{
  "n_layer": 12,
  "d_model": 224,
  "n_head": 10,
  "n_kv_head": 10,
  "head_dim": 32,
  "d_mlp": 896,
  "vocab_size": 2048,
  "activation": "gelu",
  "norm": "layernorm",
  "norm_place": "pre",
  "norm_eps": 1e-05,
  "positions": "learned",
  "qk_norm": false,
  "attn_scale": 0.177,
  "bias": "none",
  "tie_embeddings": true,
  "parallel_block": false,
  "init": "normal",
  "init_std_qkv": 0.0285,
  "init_std_o": 0.0238,
  "init_std_up": 0.0285,
  "init_std_down": 0.0143,
  "optimizer": "muon",
  "lr": 0.00588,
  "lr_mult_o": 4.0,
  "lr_mult_up": 0.645,
  "lr_mult_down": 2.0,
  "beta1": 0.95,
  "lr_head": 0.00374,
  "grad_clip": 2.0,
  "warmup_steps": 200,
  "schedule": "wsd",
  "decay_fraction": 0.419,
  "decay_shape": "linear",
  "final_lr_fraction": 0.0,
  "batch_tokens": 32768,
  "seq_len": 256,
  "doc_mask": false,
  "z_loss": 1e-05,
  "train_tokens": 172400000,
  "steps": 5262,
  "dataset": "wikipedia_en"
}
MLP neurons of a small language model. Each row is named by its layer, matrix (up: input weights; down: output weights) and neuron, and shows model dimensions 96-159. Each number is 128 + 24 x the weight over its row's rms, rounded and kept within 0 to 255.
Before each neuron's rows, "fires after" lists the tokens most often just before its 100 highest values on Wikipedia text that the model never trained on.

fires after: " ", " d", "ru", " dis", "chi"
L4.up559 [ 86 164 147 134 136 148 126 120 103 139 154 168 105 123 116 167 119 113 102 106 138 211 166 144 139 135 136 141 117  97 108 140 120 147  97 110 148 139 162 120 123 145 135 153 123 121 138 128 143 102  99 141 111 129 167 120  63 117 119 122 116  86 138  88]
L4.down559 [100 157 158 130 132  91 126 154  99 103 135  93 152 101 112 162 143 134 138 139 149 112 124 152 145 106 136 135 135 150 166 159  92  96 138 124  99  93  95 178 148  96  89 102 144  83 143 101 189 120 119 113 140 116  86 163  90 168  93 151 172 147 121  89]

fires after: "ur", "en", ",", "gu", "c", "g"
L7.up456 [166 126 153 140 120 111 141  81 118 107 132 146  79 126 122 105 112 157 117 123 125 126 111 136 180 166 156 115 100 100  95 130 122 149 147 116 153 122 106 125 128 159 135 124  72 141 108 143 129 136 128 131 134 120 134  95 130 115  71 136 124  91 123 133]
L7.down456 [148 137 133  76 165 152 148 157 117 105 164  81 142 105 126 100 151 144 134 157 101 129 123 129 127 107  83 171  99 117 156 159 103 145 118  92 102 166 151 150 128 163 143 150 137 127 148 127 104 102 118 131 127 117 130 117  77 122 139 135 143 103 146 111]

fires after: " Mi", " m", " mi", " M", "qua"
L2.up271 [127 116 124 108 108 161 158 116 147 122 110 126  88 139 131 104 153 156 126 124 125 102 132 129 123 147  88 124 120 125 135 113 135 176 147  68 142  92 149 128 147 160 142  93 143 145 151 141 101 151 114 130 102 150 118 106 125 168 152 140 140 155 102 154]
L2.down271 [184 148 136 129 104 107  87 129 168 144 161 179 103 124  95 106 153 114 180 136 109  94  98 113 100 160 138 140 126 144 157 124  94 163 134 145 125 119 129 124 127  94 158 114 150  87 114 118 149 158 141 102 126 133 130 127  97 152 128 103 131 133 165 175]

fires after: "s", "ic", "x", " S", "st", " His"
L3.up530 [132 155 113 121 136 128 127 135 130 182 126  79 175 133 139 144 130 161 143  96 133 157 119 145 120 129 160 138 151 130  92 138 160 115 171 119 115 135 156  79 144 160 125 159 174  94  84 104 116 111 125 150 101  95 135 120 142 129 156 110 144  82  97 121]
L3.down530 [106 144 151 138 173 129 106 139 136 144 148 131  91 135 104  96 147  95  88 132 109  93 169 101 115 158 143 130  90 114 129 102 141 107 132 129  92 150 151 132 107 151 148 162 144 145 109 131 120 111 113 127 125  73 118 123 143 133  78 180 153 138 163 149]

fires after: " di", " F", " Di", "ity", "us", " A"
L3.up455 [131 150 118 178 154 133 105 100 160 151 157 149  92 130 174 132  93 135 134  95 146 156 148  86 109 141 131 131 167 118 132 162 158 155 135 146 114 135 118 125 117 130 150 171 140 106 117 166 112 104 155 133 117 103 113 129 130 127 138 126 110 122 132 113]
L3.down455 [121 134 100 170 135 131 155  67 143 143 129 159 138 160 140 175 112 142 129 106 109 143 121 180 124 146 128 142  94 132 117 147 160 114  76  81 135 173 114 107 139 111 126  95  89 105 148 136 125 138 113  76 155  70 138 145 128 132 106 143 131 111 132 136]

fires after: " Al", " So", "d", "n", " Har", "ff"
L4.up788 [ 98 126 117 160 137 151 130 157 127 124 161 174 120 166 136 145 136  96 119  90 118 127  96 132 145 131 136 159 102 114 114 106 107 142 106 124 117 157 126 180 140 149 124 102 132 117  90 124 116 107 131 135 110 151 139 125 121 111 123 108 187  83 128  97]
L4.down788 [172 145 114 192 132 111  82 133 124 164 159 120 118 167 135 144 143 136  95 153 106 150 142 148 138 116 148 121 120 115 141 139 159 152 154 170 131 150 132 108 125  99 123  94 122 123 153 145 134 103  91 137 160 126 112 129 116 109 109  67  83 140 180 109]

fires after: "y", "g", "ty", " young", "hy", "s"
L4.up52 [180 135 123 153 144 122 141 104 173 178 135 149 152 127 133 118 163 115 109 151 157 127 172 100  58 179  98 173 139 112 142 104 174 146 117 155 100 147 143 123 146 107 158 116 154 118 134 108 129 117 118 110 167 157 114  98  94 104 127 143 136  85 163 151]
L4.down52 [ 85 114  95 124  99 108 109 145 153 137  96 113 124 152 172 150 124  88 124 114 140 103 111 125 109 153 146 153  72 112 126  80 119 147 158 137 125  93 171 105 133  99 146 154 110 124 112 143 148 124 150 113 158 167 111 140 102 183 137 162 102 117 117 101]

fires after: "s", ".", "y", "us", "ach", "le"
L4.up231 [168 145 125 113 125 165 133 107  81 118 172 171 129 129  71 152 111 136 131 100 104 103 121 143 130 132 144 130 122 131 173 127 137 147 154 117 129 148 176 161 152 130 122 152 149 151  88 166  74 101 136 110 137 136 131 134 154 137 119 134 202  99  90 171]
L4.down231 [ 96 147 136 139 127 115 140 145 141 152 134 126 121 170 174 145 119 125 114 154 129  97 180 147 124 109 150 108  70 108 131 146 121 167 144 154  95  85 172 107 132 197 108 138  89 121 171 118 158 138 143 143 108 151 149 150 150 131 164  76 111 107 163 145]

fires after: " Com", "com", "ch", " His", " ex"
L4.up201 [140 129  83  81 144 121 139 130 133 109 144 105 133 113 121 219 162 127 120  86 120 144 143  92 128 107 210 166 123 157  84 116 139 101 162 169 148 157 173 133 108 139 154 138 152 123 173 168 104 116 133 101 130 151 134 124 149 115 155  99  95 103 108 140]
L4.down201 [135 131 134 104 151 139 143 164 151 106  96 154 132 158 150 122 167 152 140 154 101  82  83 137 114 144 103 109 130 127 123 145 124 149 114 171 139 143 130 131  92 109 124 149  87 127 117 139 142 146 105  77 126 126  98 141  93 155 107 120 111 152 163 126]

fires after: "re", "ra", " S", "s", "e", " Po"
L7.up295 [142 103 150 155 114  89 168  91  78 126 106 125 127 111 135 129 164 155 133 132 155 131 112 131 148 150 169 142  90 101 141  93 148  81 125 137  99 136 134 110 145  83 120 110 168 149 106 127 173 156 166  80 132 159 127 149  87 126 125 119 149  95 109 126]
L7.down295 [ 93 103 135 152 114 127  77 192 164 117 162 158 137 150 123 129  88 100 110 139 182 132 133  83 122 139  99 105 124 149 118 128 129 151 112 138 105 102 132 153 124 161 141  92 125  86 164 155 180  95 116 143 132 135 119  95 153 142 120 154 108 122 153 106]

fires after: "l", "t", "ub", "an", " L", "es"
L7.up262 [101 116 147 154 174 126 167 127 114 113 159 108 108 103  90 111 141 115 165 126 133 161 104 146 176 115 125 123 135 118 146 144 146 152  91 131 142 146 134 113  94 133 110 146 126 134 146 107 140 132 111 145 109 182 119 135 141 110 125 117 145 144 144  77]
L7.down262 [134 166  59 126 139 108 140 139 118 155 145 111 162 146 135 125 131 134 108 179 153  97 134  97 108 103 116 140 152 133 166 120 119 115 126 108  78  99 118 122 137 187 129 146 107 113 154 129 118 166 119 147 151 124 139 126 125 130 142 152 155 119 136 120]

fires after: "\n", " Republic", " one", "ary", " death", "|"
L2.up839 [175 100 182 106 144 150  86 103 123 131 123 151 122 134 173 151 132 147 112 112 123 144  91 115 160 143 114 124 126 151 124 128 130 131 151 156 157 170 133 107  89 126 166 149 128 121 144  78 126 160 160 142 153 125 113 101 119 115 165 114 125 137 114 113]
L2.down839 [164 147 122 142 161  86 157 154 107 136  87 117 133 140 104 134 161 109 143 129 133 165 120 123 146  95 112 120 131 112  92  91 109 151 100 158 153  90 134  94 131 169 101 171 126 109 117 115 115 125 138 102 113 130 135 154 116 157  96 132 126 130 142 169]

fires after: " Ba", " 19", " Mo", "emb", " B", "mm"
L2.up667 [150 119 134 125 131 166 126 142 162 137 123 160 105 108 125 139 131 154  85 171 156 137 101 116  98  89 139 151 128 135 109 110 145 118 163 150 143 134 101 139 137  98 132 123 138 144 103 144 124 139  70 136 142 123 156  99 105 137 107 122  68 127  94 121]
L2.down667 [141 142 134 145 134  69 116 122 118 103  90 127  91 175  96 129 100 126 114 143 129 156 151 114 113 154 116 137 112 155 148 107  82 105 116 150 137 114 146 145 139 106 164 148 120 128 153 152 132 100  98 104 106 163 135 117 126 138 141 145 132 110 150 128]

fires after: " c", " b", " run", " su", " d", " sp"
L3.up480 [126 122 140 157 113 131 117 145  66  79 144 109  89 115  73 181 146 152 113 121 128 138  91 123 120  89 107 123 135  79 120 172 155 136 162 129 134 142 144  98 159 118 137 122  99 162 136 127 129  99 137 110 156 133 140 122  90 130 127  97 124 104 136 131]
L3.down480 [114 137 149 138 131 136 139 142 150 137  79 119 133  65 119 154 138 115 108 146 121  98 198 150 107 128 148 128 144 155 149 114 160 159 119  90 137 117 116 140 119 162 120 108 152 102 119 106 172 103 124 133 104 132 135 117 123 125 102 148  96 141 118 108]

fires after: " La", "gu", " Ta", "wa", "ru", " un"
L4.up307 [125  78 101 132 129 142 133 111 144 153 144  90 136 157 122 103 101 128 137 162 103 135 152  86 110 127 170 141 113 122 128 132 104 160 136  94 151 138 108 104 135 137 139 112 144 136 128 119 113 126 125 155 119 164 105 131 152 136  94 109 145  56 141 115]
L4.down307 [135 162 126 159 139 108 121 100 138 140 125 117 146  97 113 101 147  80 160 139 151 155 138 104 144 155 154 143 101 128 131 148 146 146 213 130 147 158  77 113 133 159  95 141 140 128 120 142 135 113 110 132 168 173 125 136  84 143 143 151 110 163  94 100]

fires after: " b", " re", "emb", "p", "b", " sp"
L4.up450 [ 98 112 120 163 109 134 131 124 117 109 141 144 103 151 125 113  98 149 159 167 106 127 137 120 137 118  93  84  83 137 145 109 100 127 111 101 115 120 159 136 142 107 136 151  80 166 129  80 125 133 137 115 112 136 140 103 122 145 178 117 105 119 178  97]
L4.down450 [153 151 116  93  81 146 160 144 118 159 135  88 154  80 165 140 148 137 138 133 126 111 170 113 118 123 145 177 134 142  97 134 144 148 111 128 136 131 119 144 110 134 111 123 172 138 101 126 114 103 134 127 158 134 142 160 103  78 134 142 164 136 108 124]

fires after: " Mo", "p", " Pa", "ch", " P", " Te"
L7.up648 [124 146  98 165 139 143 160 159 128 121 133 115 116  82 126 176 193 184  92 130 145 158  94 110 128 155 129 130 129  71 142 129 116 131 136 117 143 151 127 162 165 121 110 106  90 102 119 154 141 137 104 119 153 181  55 141 110 137 140 114 159 115 124 134]
L7.down648 [140 139  97 120  86 144 141 125 145 149 134 145 139 177 132  92 142 127 130 137 169 135  83 105  92 143 127 125  93 156 111  93 103 139 127 143 120 102 126 134 133 137 138 138 148  99 122 160 138 135 142 125 105 144 146 110  95 115 107 164 142 159 120 128]

fires after: " S", " Ma", "d", " A", " Mor"
L4.up40 [ 88 180  85 137 135 152 132 173 111 158 162 133 135 128 124 168 122 137 146 147 126 109 113 155 127 100 148 183 138 141  77 131 146 120 118 105 105 133 142 126 116  95 168 114 158 124 139 107 143 105 114  75 159 118 121 111 140 119 130  96 101 172 130 136]
L4.down40 [155  98 150 109  94  72  92  93 154 129 102 119 158 108 145 122 111 112 133 168  93 126 125 129 138 130 128 102 125 133 121 166 119 132 139 184 140 115 148 176 143 133 150 113 148 144 131 113 109 152 191 143 123 127 135 107  98 121  95 134 144 156  89 126]

fires after: "ta", "ru", " po", " La", "la", "lu"
L4.up117 [136  88 140 132 130 158 118 123 145 155 119 117 153 177 158 112 131  95 124 114  96 138 115 138 123 140 111  89 114 159 114  89 168 128 158 151 115 163 127 141 119 144 126 110  91 112 125 165 136 117  78 123 122 129 147 154 113 152  81 131 160 141 141 126]
L4.down117 [112 157 131 154 100 143 150 120 111 156 138  96 117 105 106 103 103 157  98 136 167 134 113 111 125 112 124 123 135 130 166 108 121  87 140 100  77 125  82 129 158 171 121 136 113 139 122 121 155 125 140 107 103 156 129 123 100 133  80 155 142 167 114 114]

fires after: " F", " Di", " di", " (", " Se"
L2.up588 [140 133 176 108 143 125 101 126  92 129 142  98 147 129 135 120 114 107  95 145 115 157 153 144 135 120 151  86 120 148 161 134 127 144 131 174 174 169 127 145 152 135 105 119 116  86  99 118 127 180 155 129 153 148 131 170 135 133 113  97 125  97 141 108]
L2.down588 [123 130  84 177  75 114 146  97  88 122 137 130  87 120 148 171 100 198 178 176 130  86 139 137 102 108 157 161 124 136 119 136 130 164 135 131 121 110 144  79 113 122 124 156 119 115 159 152 160  73 130 107  97 139 135 112 107 138  82 155 161 151 107 152]

fires after: " P", " O", " X", " Di", "d", " Al"
L4.up176 [114  92 129 130 154 141 156 146 133 144 148 126 107 172 136 117 128 132 155 152  94 116 113 128 143  93  99 136 108 128 145  88 118 122 179 131 122  83 148 111 131 119 117 133 146  63 130 195 130 126 123 104 133 137 110 119 111 141 129  92 143 144 176 107]
L4.down176 [148 162 146 179  81 133  89 142 123 122  81 140 128  82 101 110 124 148 132 123  86 146 113 144 124  92 131 140 124  77 155 144 104 138 126 162 134 127 119 106 111 146 123 134 160 128 177 127 128 125  95 119 107 136 139 104 115 155 113  97  61 117 110 143]